From a checkpoint of a small transformer trained on Wikipedia.
Size: 9 layers, width 224, 4 heads of 64, MLP 448 GeGLU, vocabulary 1024, 5.01M parameters.
Architecture: RMSNorm before each block, rotary positions, no biases in attention or MLP, tied embeddings, capped logits.
MLP neurons of a small language model. Each row is named by its layer, matrix (gate and up: input weights) and neuron, and shows model dimensions 16-207. Each number is 500 + 50 x the weight over its row's rms, rounded and kept within 0 to 999. Numbers have three digits each. A neuron's up and down rows have the sign that makes its largest values positive.
After each neuron's rows, "fires on" lists the tokens most often at its 100 highest values on Wikipedia text that the model never trained on. A number after a token or word is its count.

L3.gate15:494516545500564426458512528414515509466425530462603476400480593472531485400466479459474524436459487558490472551597565474574506467547448378497617533577433533441436496563522515553528549512500436469465453521422550465560450548521522538552482570444536470485457532507534450476405582493437463507410486484505553605564558427514463494578463563508498520520444504548482431436461508546546566438541516529649488528469450412551506458484393567552499539424477521497412470475543492463494544522386444453516509435489525540480520485467407542525531446606446479557532390518485539470501537574443483468
L3.up15:444482443504446458631582333505497580520542494452499504506461605446378483477486555433540480499420465466433456511607457473524661585516573470553504496477505615456537626577528434514446455496526476453500451467562552518550458605400473474569466493512458549495479447490511497501488511559513465507486425561504520566523469539379514551541608608463504462547583508539467541511614530513458527472446524525540493500580458515544467484577550507417477503485532473510436433516555481573531497530506499421561502550445481468479552506446493542428525576509467457472582532416550546488582458488447489475
fires on: " R" 63, "re" 18, "R" 16

L2.gate9:443497500460539547476565464481509514436463500463424622474606481501463465521428543469516445518504439477478473455490450483515488469484461483466601571569505490546488438508515540518464445471603501395552401532587543549434494462533583505449494471551571637468501469500447578551523554605564569474491442462437514587425440473404521519489467537602477467504433461597468458559409428542494489409488454517601517558442484532507579466482551471476482423454545558564514439498479481576604544471474513499538533500549408465479595517505558548538571441443472489503514593536489562579528489569562526493
L2.up9:612483428580525501492444475513544480511435579493430531412504475393459481517519494459454495515498558533514583531538398478369499508486438626468516544516470484450584457492550521564491482484570481491527495440520499547486523482481557495508490470510484479453489533397535437507507535515479476550462474522422559485443517507518605591572457479576443549437349502428485488553494409429450482451485511440540490605521451479508491471502532474505547395527538528540384574405516536502494480516465514531562453542524544468447551518541509554611531510462509529514568443462453537485546497614470490396
fires on: "ine" 81, "red" 13, "ed" 4

L2.gate92:476487548551548532504495481510468524485428536519507576499480561496529506551564508531522703457510511393547554595509595472446457509518490501509508516536462544559459545535508491570545505477516539479499471519435404488468527513515535482534416432458460533456455428514512545504482440456400518433495518443436537517525516453463508524529431499562519463539510439484482541484468505460457373553469387529451512535432486442461515448507424449454573434468449512517578479547529514513505520507468550520459521420614460414475523571496533576485461558427589471436440536469476435441483432443504421667
L2.up92:574369456629545513568511513459534525464409522510471532505413495499539481568556423500574527467432540502525522508536425422415517469531497444454515574451464412515538537515473430459380506520446436569439513465501451532485602532487559525483441447479504499531515496486568562498494484493487420427510575480480459505578529516455472528546440533466549507540538440518481502549490445530475534651422525573517440478496486386460487462549549510426519416506460576365563511463482540546539508548553560534480500453507552542487517573446480545555547565421543459486484489501452530568537433437489559541
fires on: "on" 59, " Con" 41

L3.gate333:445522495570456475482499496610545513451501544553468444499499432524517544395438475534504422480540452475458457523508482587512519472575462513487497549446482391492574426503606546589591464388499573522505560516495560461553529499497456497455520470516524500494521519502569449597476436488499377442446502565517526483523448480537525466504503400491488494491526511518543477440512504504460489460390591520494497526446402611541460531457472400466533365489576461527505536468488522513561472468523440503509452552505551478483537475478485413629441435437384614449598480507502552457511437455428494476
L3.up333:546531458427551522556538455474540464504490506475526500494438400544485557456641484535530519520429571459467512500439488433429478534535523396488463477469520483440497450543468495542454539494497451504348521480517420598400526488623473414509477509557422509547454483471511461571516598500503446472439520441498517510522494439484525472471545483510476510482443422418477534580546552521491499493496518485562466589463515515567421536478472523529564608509568588466487496534577481504596540561510388530483551507580443377516469548510517468528562516475503450466445429457450555455514474451467610531
fires on: "ack" 23, "ames" 12, "k" 11, ":" 10, "c" 10, "and" 7

L3.gate52:460486436562462440463485544497590538441528507477471504547463400482524486568592562437439500517431569442507493437461494485401518460482459500420488522458546437578419488512553516588540612479496501577478529463537524477523643477520526466522434433529547477533489442475504380582469501415516524465474572500505548402528488483528522450469544487517521457506461445469460438518604504568472475549498525435464558553473509492525489490605495426581521405398542458522481473490445476412442513550500576511484528534523491498436589401484523515575557463569448465512512514465539557423581554437546543484
L3.up52:455538498450514470569486542520530489503538539470533530586477437536419477510471448444472479577449524492509511429499509447430517486599474526462556583334450495543528492580575525589565558406563521499499582502499465499492564400498547385418446452463496403546530456450508503537526580449468603478486582521528495537519422502448481427474480527494490507583457536443491457435520524578494542487443478481514479436564568458542482488537451444515475501501532531555562512450429412512523487509463500556487508563479467456524512394596521548516491494488477463499520448527489486540550577502585551465
fires on: "k" 89, "ock" 7

L2.gate278:536458495529421464562440429466499475472584559530471576526494528460543511589510530484464465521509633489524536571495553489452508492529480504469393604551441558494542502572420597518510514473545464533497516508489442584478490462614492492542499457570519527548483378569493449511529508586429480434412564555463543633414578491563498545607446435549517557564471495555509542461469527498448463536553448483484509424552490595412532550544492444540572580481505527447460506524454503502474506585644481578467515557476446520584427488605500479488511517532510540499489426532494518512572567452579489520
L2.up278:529472542520427536569524554454578576563430530506458497527471495501525534494506485491553563597452518456447441569533481486527530476441619488403513477545496375548544485510602524521490497454504453458467420510472388585580563464525483529463572528466438564460437568509456416518513559621502552507419485453414485459435513423478553505431533487502422487596557471505471516538433558500463425479493464438479464431446524445471498493463511413483540524412468513435398615546546427627566514526586510470475449614474575503504512528578480500493529600471583459560539517522463529532533521500548536534
fires on: " c" 76, "C" 13, " C" 10

L2.gate127:467492507441494498495409492451465546562511376500546489521596503560441509373462551500428500562503466472453436551600514598495488487387562453555431544462521471558467530449585434540519464499511552590492608478525524416544557554405431452487531432484423428509496458529521495488430530451550560434454498534547489487438447496457518518483443369472556490540514553515396457462443488521558585423509386510481545476518458439570428455498448459428554502492425495531489558446491538471473516547481464425446527462551594522469445489473551455491475453484527459557426510498400463498524549425488529505
L2.up127:496425515460476415638502496409482524530543459416560532551558556538409438593482501466432474492481502566417512540536473534487473477499461471422476444411445555427438501455554557397464547490561486527485523602577448542536486519462486549514531500510517578563485525471493465492472581431486487514500436508564493524401468480573416516576470459406430550555406589510443502419404429497570535514488432460517480586565513384490550518513502449517541468466442476415467580459464482588446489625483419472463436483547470477474505447519497429493425460524465456534467542536492478495601532457520507459
fires on: " sc" 36, " s" 30, " Q" 23, " se" 5

L3.gate414:558466472579544522459489463422474491526403567592550460574568499398502507503507469516519532569522542551515435568487460518406507445498497492540507493472455471435478548496449434549468494495443478428493508483554593546592531562544449530562531500556581461554475427499560448471482472544534499605541536481533492409443460560563486536513530465491519593641501436500557502538501415469503466445530523427422418502581393527472488458525471673544495566504487464500538508511512455411575454530446494457541455496536469501470465551480541519563514612572561441489429539537496433452458447498514593495
L3.up414:475495552563600500381488463472540562469409568504487495492511441434535532491498443487545469510569571533432439508477477526524552480490489556545506499531436478436509499520524501581512480523500490414549476386588570482490549549514557487634519445610517388517461527544557433510526542492469490550529493495555519443499439551481408572536502437530460547481607532521524525522514447518554426500375467429417400480573486527512471523551512579533451560541515469526530438446395468504492534512456509454493439576568453402442466519467574571623473618589490467502467523542544503464537553517597489483
fires on: " it" 37, " /" 31, "vel" 6, "ific" 5, "an" 4

L2.gate78:357416423541544428463537488521565557608534529513490538512581434514539509533506453381512604427513567513458462546452633451599552377530509478567476525473512496468510457478478540552522463449511530480428512493583489504490519423533465470397443424490439530448475495502501586429453478466500489518395564484539496474427412420377499473535508500440560540468576391500523422475557475404503499485486545476462526436525385503535504453539460536462519467494457472561518555504486510399459454439516517556538496507503589500432573509501511436431427487551466509421549553497481502536557464398452488554
L2.up78:436481491512498500461477465537546553597533597504486495549475482579492516511515496534452485497425402456468504473547465383448527442487513515465554464500525584441532606576516498447593490509512555492544545464595461440533517525443452471542502507536416446491489558462471592629503529476433569581473366428468416526436520547464506503549436517455464494536496491425400460528498428435482512521504490471527514526434451578525445408480452544544499500538522513527633442536465589451481430552555499614330514434548504529502525524470554468491433600538462535456460496581568549502446541465547476454
fires on: " Bl" 36, " fl" 30, "uss" 16, "ig" 6, "as" 6

L2.gate224:473521458483503480535470505445401495448451553455493592465494658493494528458510465491494516560539560591569563461534477549521491451480447428494531507517465506530497515582509527479466584541372436520444521623476490435554453523520563570489497512470438512524443526501450544459478511538516476488488537477405517502487530536545462495571426509581548458555592582479445525566499407507560397505597443503541493384453477501498475430483476672429526376469478500569515537527556468493518629456479518545455441534423524563379474439579477495469511610579477478448506511552517535507445429487419531449
L2.up224:467456440493531422570439567495499528521541520536555520567446532445493490414501431525522498524525498470500444487514438503539442441457564543409465468463488459545475454534572552526543545474434407534535490611524398484545460487570511571374526526479506411547436514480485428516518526528412515521454584571563443470475503531517463589552450481523503582520466505476524421502441384574576348477529541487432520472577520514383495423507525526577550574493504530528405496427515507520563513530486483477469461616538464564534528530563436423513516562492409562511481449525521422419357474529494513579
fires on: "ail" 56, "ath" 20, "and" 9, "ol" 8

L3.gate344:535488447514570580508447596490497549452528475496545503447556526504454537390477524458469486637537482536544473415523616489570556486474466537562498514442442474541579476501530515500463529466409538530437546540559417511430454492499475460581497546582486466453487478411536475510543465545412409504472423614512483444499523475536593510505536576511501563430388524565513467434559477524398496545546620503561532550507323465458489497576525515545446533487541475549462606402438436441537472562537483525482565514491479487388509548437483482478466499513512438477474436453488588453479487489577404523
L3.up344:590387450490514429591482445520515479476457439456512584476454448498465602404538499524440464470451488492514414562579508582544497516538547597506520585548482514499495493494515408481438556482444516427506438440561472493494462551513521512471491487570478465596523435541531555458512440462470509497419441469482487551553579439547519576462469464511509591456406454486497508495446523552506443448459461559517565477489621544439432435548510437501493530477506460347523451544519479481453486477490514577524522467441479547563595455524485503519457549560503477546490466423522588496395518496570462517
fires on: "f" 58, "g" 19, "pl" 10, "t" 8

L3.gate66:476510362462547527539560434495457533419472519528533505430444497523479492526580504525442564455519488444525477486542515580469520523537480485510468476556572535520549493519598523408474520517495467539624520340474646433447474568436508426535587529547510583571456483434529460551612388589469530537511543537522547569396414449504482522535468595443496422576484485489440517528460454511525402523467452458460456508428486517466542485504541433528474539540482484542560527462524523572453434480525531469578562520432494464464450454446521564550533450507533505545469578547491549522573484562604495435
L3.up66:439499458444470527422509497509531636510537470455441540405504438492517516532484478477435579454542500436593447439447436471530504416551468421538571502540531542462499541450548550443379613483485403546583445489436559541514509494463533436578557441565529475531464549423435500517448539514534431485461518470463648501446420561427418476434626516437452555584454546480444527595505554508497440455424462466533488582519514549523468481456503509509443513498535539499482561532511467574496544443540469563481516489532423533497529404456472480479573500425503505488490523539383500495564481494559474476
fires on: "es" 16, "el" 13, "ber" 11, "fer" 9, "her" 9

L2.gate417:601553437515586566492587550508542472544464554388447566505567576534488599546514456526549545442500382514472432511546497538509465477474426482387504516606545451562407525489493510515493455404455522520532503568449602468589473628561568543605414479561489509538491481569519468533490439523520475446539441541470548555472433551507498509521525501563521486522412479505481461520473523446515488584476480476547501501523486513510556541471566575395541473436533523530455542531550548544633543459577432556620491543549431538426487483440399534484510502473491512573599427400525570559504409514446554525
L2.up417:501467566527567573512578542571490530546419585392432584497552542524516527550458512512545484435534477420543458454563565506489544459448415588452489489597534585537421473441467460532461546408502498550475504615458547486529498499566517509523439408514403440554488472493511478529496542575531492374636508506524551479436513511490463487542450499579549491523482558490437460545539437490473529594552459454526475473509433502519604513532610469461477524417511507463500596466548527451552523542578514595507535446537488494446509533566391467487444438518499440515554521483585497599556416580479496480
fires on: "ent" 31, "202" 20, "ine" 16, "red" 15, "in" 5, "ational" 5

L2.gate251:452481493489532503493513477509561582404461493481483436412458570460535516494517510348552421403510488597533520464505483491504500437449538579415520382475539598458519383504507507544502487501446429487497485584457519509489553423492401483558449456537537517411466502409597437484510509461505504523478532513513549458511517537429527457519519509567469534503528435513485513505524540510445456520549432424587548410485383475543469490425480514531464639470506492564537521466460520522525567426432452487600552507499524525473441552474496551573566509510469470439487558511428492463464532485540465499
L2.up251:488518425411496487588499562467519510483453524535513467561546496508480517417440494546454425464532452485498464404578532456512497528449516459489588409538520425487578407513483519460473511520392560507535429497520521556439524474563452471468542356408552437612425544477514447510443571443445525564500583472437522548527448502444549484502569553544410496486588584498418440485551441493471530567538538499561495445542518480513579446427519482475424584499552485548516486536582489488510452560464520370609484561560484477492509520489611444501506524502443434420539518445532596538523593462578451545
fires on: " j" 59, "j" 41

L2.gate157:556480549473431562415469495513492501576525461517640532463541459481474542603549534556492502523568399548501477476534543428479520507464534448423555468437544535571579424476486606462510485436481525546458577443521512486457533467486511470577480510417436536532518458526537486564491396497443529605428527502431541525500510544470541515440360407519534556511467395431467508396509516481549543615447543494539421501436518440487537524592499520394503467474456566521569512489558592424394494526537452520481408538551542516479494513533468464538494525522523517519546526545564574447517532588504568570
L2.up157:447537466547481486458462525555520528563525522450560523439596494402499560535605521544449406508491491502589570443527539462508500530578546478474529510505575581500568449496419576494482530471472512434487508435489442479502532559517569453586497520510491514426526501537483548540431426486480496574563460511537501590499487536576549502479484490450571515530419511411535546422523345584593469450462521403469478495498503410550537518488519492442459509477433459541566567533461526365467483543510522590549479515517538529473477518556513439566448559531478467559607467470633483570519507448511610423
fires on: "old" 59, " fl" 30, "amily" 5

L2.gate333:576581491520437446560448543490524504546449588552555469583465520531395495455501429483516506441430497445492551550445529552449551513581445496569440510471502499531505484535520431499429533523403506562483455458428519465455558466443520637413547499465495419420587521461404541499495448587513460524487475401508517473482584445503453420497575468498560543558559439540527523545538523457528511502485508539551458518543551439418551514491562547387502488556547517474481473463431478456604529550460483445512329501466504538463505552518403405475522493492560500514528502477509495593539512428451417490
L2.up333:475590448516556486639478536548545430502531538562417596473447537434429457522402427513498506489497492498568527552399497524409493509592467498443457465500453516502500455502453566467334542490456464472463432463427592555418522441458505586549446450464506515464466555523435487545467449543449472533516453390458536397546616437519484442555450524522534486564502514522467558571545517445485458491484511557510495515494533470457541562532413497479469450510538503473460561422511471512558532440519453455556518555466571580537521557461462511508490600458529482577471542420482520512569507554419416508
fires on: " Con" 47, " con" 22, " -" 11, "ile" 10, " pre" 6

L2.gate16:569426464475491415561560502437544448465454476453472530451436573600521535438475395521496495526502533524478501515625536508473527451518508575444529547515499401484474443575494385540490506508493580509435489529535399410570401434551480531408545547493521502509518496529458499497475438508539383494498486524481479578420448500391442592508463462555459486493538461532468414476521479469504629521595417451547474446510525484540544443459535466485472419550489527491465437519396616486574524526554446503442472432480456501520414550465513408450541521470441388531478580445463523551495538481447521445
L2.up16:532509471520605529505521536374567608536483430469515514436530490575543440467498466497414477522484583489445495526569551535495428482530469500454476496515458493462588433574502438542561530503547527449488555456546499470515373581533505535484503564414591475495436470538502453474479449478568550515524462641554463413434477451459533516516489492507457541455544401490463472510510586561457582452528408451514435465581533563481526496465511473437477504475548476556412461558383491484545481546543495464390510482568489425445596560444607506473541454448428473552512617501436519482505582453465450539
fires on: " s" 53, " sc" 28, "ri" 9, " h" 7

L2.gate19:584502465588520522546504535493487451490488525369473554523470499459402565474469480484502520472474459522496432516568565546541558563439517503435536468461495480527462489549513475487478446483512453441523472483516474544474408489478409501565488457582555579530551421491549579554508367522426432480418471532454397410523437505548531534486404575511458445542505462563472552537572426560485550537502495515583436558479464527467515477578513440493548466512489535414467367561493555544457644542494525587535557576510476549489491499523457456494505595477523540567570571539545535545491469531504451444
L2.up19:467513450538464496465472413489571481477513531411446511535431502583508512400527573525587481523463462511469467532557512550499577520452544458499560522511451473570531527547536437489516444488523445550481467418449432520466538439499427576449510545528516569467530461455510491481591448486428479534477443569500447473529457496534504551449411627532484441572596493478548581506525486498444571499491488638519565463564424485529408587469605455429500472509512531441476439521513517437427598507512541558537531566465601559588467570617410356525557514543474508430431482494484530474607456553448512475
fires on: " B" 76, " bu" 22

L2.gate229:475537435574428514472495457408457529474537424500481527457454459440507557549446510477425488423501422509462494473506554522511551515555492530461511596513454475533489488597526523622482475489586485490531534453420531544584503530340465570628541508516539459558457541538611562438547508505474461486400501550431541472525560498523486417530521513471511585466482509496549566497411547512438451513489415458478480542437467561493521461539506464360478546517473487501490516583502524463520522452546459471573455546422423532548529548569514578503544462529482556468532436433438570651482533491541444551
L2.up229:451464486569521571588512476482567484450617543461484554485451565580425441551519430516544498366536598551580562453479451422394564490504502503534470444492500540467513521463536476513479597419425537525407485538455487527501516501497503485561446508471547473457501546438492547508417503479547439491556496534474530370458489522488519500598383529416513478469467460455485510484399475590463506486545480589452446522528474417478448478465443459455497459492487449549497438488593534518515538594568579546671541541496475561467418563514552505505497555435446439530459529465601531416507459455496592573
fires on: "re" 78, "on" 14, " pre" 5

L2.gate28:519484485506521510449477459502574420562458558513527575602566457498502491512466558490474472529498524382492449578402470563534489546443474545416534498565550534584534575514596492418449489510416481481451444523448462502517461520541498468609482455458543564550525443510543557456503508523562479475567495520480523621520487526382513491497577554519429446473521552554523575583463533560456466447483557464490475512526511497410540507439488395496626598521456570451496494437519520469549497580512474410461552416496515558486520535508524521449449470498500503513646550537554602451537562541443494494
L2.up28:500454635543521537545535552484468493488456525563503487460541485493573550513531594562491427501499509458515594539380486542414591429542473539522457492498494480464518473499508489430489539433518543495434540484554479563536462559412507496573539563410505556458515438519415495625490527504378492525485509458502531427405579433576501494554520516552518510569411506458428495475528527480464460534419566430484514446490506528474554489455562557540519479566481494595453462463611468570507453512496468522518430617504511403484417505494440487439592550463524536550490460559405596564531512461499483568
fires on: " c" 63, " C" 37

L2.gate377:446523521473463547514545488499579520380595447505532527481544547540478510546492533471574558519571506517497453483501534490490398467505477508502561486471494513573449501439468538486482457504512439385428517502582430492547495499600568508464412533598479525517462504595556559480510526426472433464456458586486551563448526489559563481457375604479521481540513593594511570485388485536405553530509446606577437537600450449594513580504516581487434560531421454482477581494504477488518453521396491408475492538542503479438504463504549575582520501533532554550494542515501358469533511551518438479
L2.up377:465620609486484584495514546514599581484494510588521496542564503547557424609498602446460562509427482464453491503520502546435492568413461566461428532524518579459503530592540522464383518428618537476500558517568493529504490618513432552551507490562568480539443485360488508486487488481529521575586541506522538472609435541572459501462426470525445509496482565526453612552506522497525495593532503468476513557554474525526497521450477391563514475461568537519432588445502527514512487510519505423500454554517508536499510522509497457450464511434616497548468454575451490478562579534552495465
fires on: "v" 90, "ov" 9

L3.gate412:563498416545463521554448444525563563514451517520545617542485482517578496493516461557537382543487527512498516507427510547552464509450332522529460510469631464499507499547495398509396566463451428620508560467512561475518550465505471416611528566487497511588431525549545517607440456528510439464468590568534460543491503565465495501517510496469428534552525559485475439536503585450466506570504495504525500421439583556514531492557544548503492398484530563480505551581523499501446535495513574501493422456537542554534564514504521480505504486510504515481470538500519557503607540403507472475
L3.up412:472532499550560548509543452558459547465460417555494472509485436498505581509521526513619484453420489485527470458549476489491489522501476440541450480448482503518460532558458465453402538472621474496557444442423567508466576565473482427533503546390551463487557499583576572571528469531549508485556576451546531577491508493623566512545496471538446486392528496549614475359500480457470498468520524505542530425505445508442562509480604448591447503482588509566522475461525483485474506542548548430487536492422485487563587536528549578529495450536497564481518593489410480533613502447484511405
fires on: "g" 32, "en" 26, "ad" 11, "G" 7, "A" 7, "s" 6

L3.gate426:475479505466473537539483431552421499487563518498501515527506496499470555447498492471499505619481492481410427565388537478538487499508552521494499542460573500493516512401559464472591547526471455492466492514502578497545419460439508443467463542457510545436558487559592553564491488485426437570508418495529478460487494523491518504527526515509571517483510475472466531502467398503455503519435416494515471455441551545473498586536529407513534513537527405398468471510566468520488479579552481549486637433466533513415473449438476533475487454463611473491418520637594594443428468466510511482
L3.up426:480430481532548478592455463484384461460497499579486540503486443520554452468463542481425428526472545558482460490465535488519485487525513443474484475464504448505494479373531499467523448524450418480512534492430457457474461514442403482480463510499516516410568525486541531506481435479566559581485439569513551480509598491485497473542536513468465528458530591481520466624520497566524536506494391613532518560464510473415461570516491511478371495475420476460418477547557455497401497461576440560504533520503457486527455491395484590558468376457539576561410443555581572485444479444491412508
fires on: "g" 48, "t" 36, "b" 5, "on" 5, "able" 4

L2.gate168:525549449574486480493495541558491577529538491506484488471464507545513547472569573556488441475486510499545499424499561464485452476448472465476455486488559541434371481440506538563503482449465522454357498461463516525525494399478523472574616434484464442503408469455529482515527449618444587427541483500455570502580338453450487420457529622525395499524462428511463570561559453570439573493577445507493630474587410509567462469454485468525522579478512506449401560506528497510577515449437470485514523552555455473506484456497579420507429541529503456400535505483535514481580445539484463537
L2.up168:430533476495443514416489478593556495518541554587570442520536546392413449515531448484534355492557444555448476456503518411419485508539502516415551462442562422519572461349476445480468514431456474604572474454550497484496536441497476464557425586605512508571493428517516419446487509477494523553457483432536551464432536524553460468532385510519476514523541520489447528512467459564500512566413544480552488493563486535447417498550503500514530446424461474548626432513445430520479412468520517531579465541561490461488494423574450480417484513512462490454542582547505457384498549499554509495
fires on: " J" 78, " j" 12, "J" 5

L3.gate172:398508395469460475421527515504493527460434537455477521530535482505530487520581502491510569534529476498468506523403461469523447560432517509507393401543409550534455519527536490505540409512568516474544494438491489440632508477560498538539436366500479499470535501445452526437474512461507501481445568541431491580452543467574474448471442482554571479501561554508345454491416468507487451577568552433503481549427412553630513478542444483466465511535480582550466537524434428464510523478481486492348476405542535528436515495479411514431541439551475478471445614542553437406547537466450483525
L3.up172:478442434555488536409481441537450570551523578571447547496538596460466536585446582591588375535441424456515463508525505497513416486439521614427506472533519524519460521588481535469381434491548482489533495440542525439547513535505467494555454502504542406584530419497482471505539409461424565530516532495503457488520551534527443504578430553605441477521531454432420520533482419536545468492521477519505407525571512569530475522503457511520517469478475473556444419511487515501535494563532543508489533525522517554420507501574583510506551466443645434501480535558531555403451529477518574511
fires on: "m" 51, "v" 26, "g" 10, "ev" 6, "ue" 4

L2.gate313:536438463435509497478385625509465603586512552559497499482504362566493495496477474538492542522556567528497528472500503504541466396419539557534519511500553463568531426435462585521494536544477499480507510496493476472576523541460478482592492474457539474538564465532493435426601479533440530528439533540506564590437553519468479463407456485515549414480383471463599601467488486507515489505468537437508530430503518596570514528613548518497511511426484486483452501461390546514442440551534461461436438505476517551489476476602511531538449448420406443428530519457542513513587458521538533507
L2.up313:480457414495533519504433528520563543592584469485432573456476363579453428421518434446494488481503511496518556466609483549473496409428541609514527540518448478488426435410531588608465552478514481464498540526454386463574596474579529489583437524563535515485535550556557503508604471568543520503437546505571551528466477497509433467391483517479530508532442524477504594467461444467526482529526417460500536446545508578525501526610626462472437565425489534524471509532494461509439466463519451544549533469516515556508513516560562490575476478466496435500431535468558547566527475481471498491
fires on: " ro" 32, " rele" 31, "s" 21, "form" 11, "amily" 4

L3.gate318:456504556448487581489544486498486483473451498491489518565521470426568526450428478530447440525532642521514457378524530548525610493550402495497436612448477576479503505545531527545457463517479411522539548421531485553494589511462486522493525488625423499530547512428493409570474475498496461486570504408567583494572540404506489423493453570501439510547518544541588498444576443481531582524506438482471480570397505504515562489417443460439431494454588475467495532503495514534556503477530494485499510436407505455494424469503573566508469415482424448460470504424478443573442474543490590508
L3.up318:526429453546488407496499486466535508495576577551528512556523427485529517521422518477414491437491528444446503473433494471487619478469513505490471517463541541440525521495495564405443540513452484537547583486538520518450471489469494502505578404584510590613572503454632424566471429460508554495583436579469477389503522491522563487539520495539366496539496515634503482532492355539461489502516457502598398495444477450614528539576518429514493451558525510460422530493580523517503496532587515530592435502412412458494511485460402500487516467442473565518573530441578536581476556548531498548
fires on: "ive" 16, "o" 11, "able" 9, "ited" 9, "ach" 8, "oun" 8

L2.gate90:582533471532515524482490486488447534543507503387485552539449469515502555608599506490455483549474517497485501566461487496406520471512436395468523444464449474531398408564495522595455522393428393530463551530503488484636540458522545526493480447498570526530480469537487415478489452450495397393585478521489509470591443516501461405446502504476453606406501446510525470490466572418482536528523527561496584533584534530571437511500504494383530477468466560440564483556462449419474572481475501585440422568488526511558475535484456518533400411530490451596512488518504526552512487532398525460
L2.up90:536495539547397568544557455503427526496437515571573444596474527402466557531487434502438447476500510519554426440395417575531525512501429471527417543470505493590430479467505478539520494469444520465421570482516497470529517526538487547445456415485515433545556415445579506381542501512467520465553539514555391486531395465550499455528395466560522482538560519421420519441492467495492582428487615510500446487513514476484542532495497491478548487445590498450465479434468501513564461494518471546537392463450563514417494458499454416375427505529546508512586399425459467559518443436518501463
fires on: "ong" 28, "ort" 18, "ly" 18, "pen" 11, "k" 7

L3.gate259:520455527529470522539457491433556529484530444565454528480628540359463551458548586539454571514463561518535419429405485431538470512473455482507446444474586470485500574519525387437541396519482512461530443501484509588405531531516499398541444409506471438528517529489447424419559490527556439473539467559472434433441534530492485480495469434458468414498468464522451449505512587382406464474486456492576498530418543573579419482447514524497457445485476545458410455503546420514512522463526469468612479421465556524509487487513481535459511400499520494449442538538424447454451528548499522567
L3.up259:497427564503547518475497472556546562545549477452444581496637488545560504500533524422458561522421557401446516510481503526451547501458472499522553455541508456619476523583484568526559492530479548527542538586511412439532520480478470501490454448481414525533515538511444505551524476568538498561494554572403556504565451488506525573512496517481564523588573537550512552575444544450436466467526463409469480468590534451538538488457545391497410404543546503537519540592634533537536543438550486441432497534498500524478517529508438474581478532625510565515503505480510508583530495505574579564
fires on: "y" 49, "et" 44, "ub" 5

L3.gate6:490546480492502505411563443543505564575481449453607451462567514579518454437410440377521558541425515498485518478478489513553475483580521487455514483521477526509453505437528482421444477580511521523543557485556560553522516477573461464475487503514559514446557508439482424542532513456506510401407448479535516483490486453487519430465463468446470568529584520547547474546502468486535588512590553566501501386508479464581512482491447507511516537520516518428427509486485569521504460547506498537486526551406511569451392447556608488580518551503534615611399447459539492472481449499553488560
L3.up6:457453424536453409561398493549533524552503533489504508473455523439472418506444474407439534529456514404479495482466552485557502544424497424474449524485575507466437453591525511460476500555594568372474489525527546581473451502556507540517518451406578566553558440466448520506393458550467517462483452536469427387488554501479548566462409553514451497427564575516466534493487478567431531497467460563548511514456487561557487472543477466550437431556476500479529443484496597520468458564488481541440437587509507568503496462577540455514485502537487615519601501470483504448529506533451530503
fires on: "ov" 39, "st" 22, "am" 20, " St" 6, "U" 4, "." 4

L3.gate422:546392472493545520455499531489551507507486442487496466649465535520525451586531510526535459575564544527432642598381554489487507446461443516511495482528346512521522533480450495462529513475523422469405560566475561551602527509443520497514440490578496435398466600493480457444543528443494522500476439505455598583470553512468454466487477497496471575535492557501500487451557530389471502525497468448496540402565500542500519480532450521462486533516448578450525562549417529490518537337475507456473655497519503482590401535577507508505512506533448518533383513497441516555590468533493501569
L3.up422:470534519520469542549478431508553425437484463439427507495368477564528529411460440522487505544557461556463594604413513474536575543486531491587465419513540425514549475484585484497576581506418441612453512499463590547444526494519617490484516475505517388537455495526544536445540471492535459435512465465574445527438471530439461437497569496517441573521566533455534574448534481537525537485482386461474468513486454496541449427562577508489563393413594476552536540488485589472508531523466529472585534455530522524605515586527495512541561506467425485500453424451487437495499466512473479523
fires on: "c" 24, "al" 19, "it" 16, "on" 15, "ut" 7, "u" 5

L3.gate431:489463560505418455507483500535498554523539499573512545554442522502538467511527394439537438506413471374524395409494508512505495565449527421570470536503579503516550575511473484473570407508512538451493502396471388537471510418524426538506511414450479434582499559544494469517473471658567473497470554459466475590549514483506539463456566487598405452513540475492493516523537550512464482544465371415453624577465535470545487463422463416521587518534517512461391468470477477465568533511461469523487462485435488487517580566458489406464515535432566538582463459585521440602469545481472444517
L3.up431:614433547462510454517458482559495539393542514528424502541595558459522461503463565506448411545479446425507450508562603487494598447467594497523409439539559505516510477451479456490542486462520469494579564485534449532516473466594492566541560396467479462509431455556484486464601535571407492455498521517455584570488512631570482536517495535568564475502403492514513482497501493491492455545460491347504525531548548453462431502484481505430558579494457424436515505593470575425464428540508440464484504512425586466485384549488471489575499488396525548576489580489519512514467472462458465549
fires on: "ub" 42, "y" 12, " ==\n" 8, "m" 6, "p" 5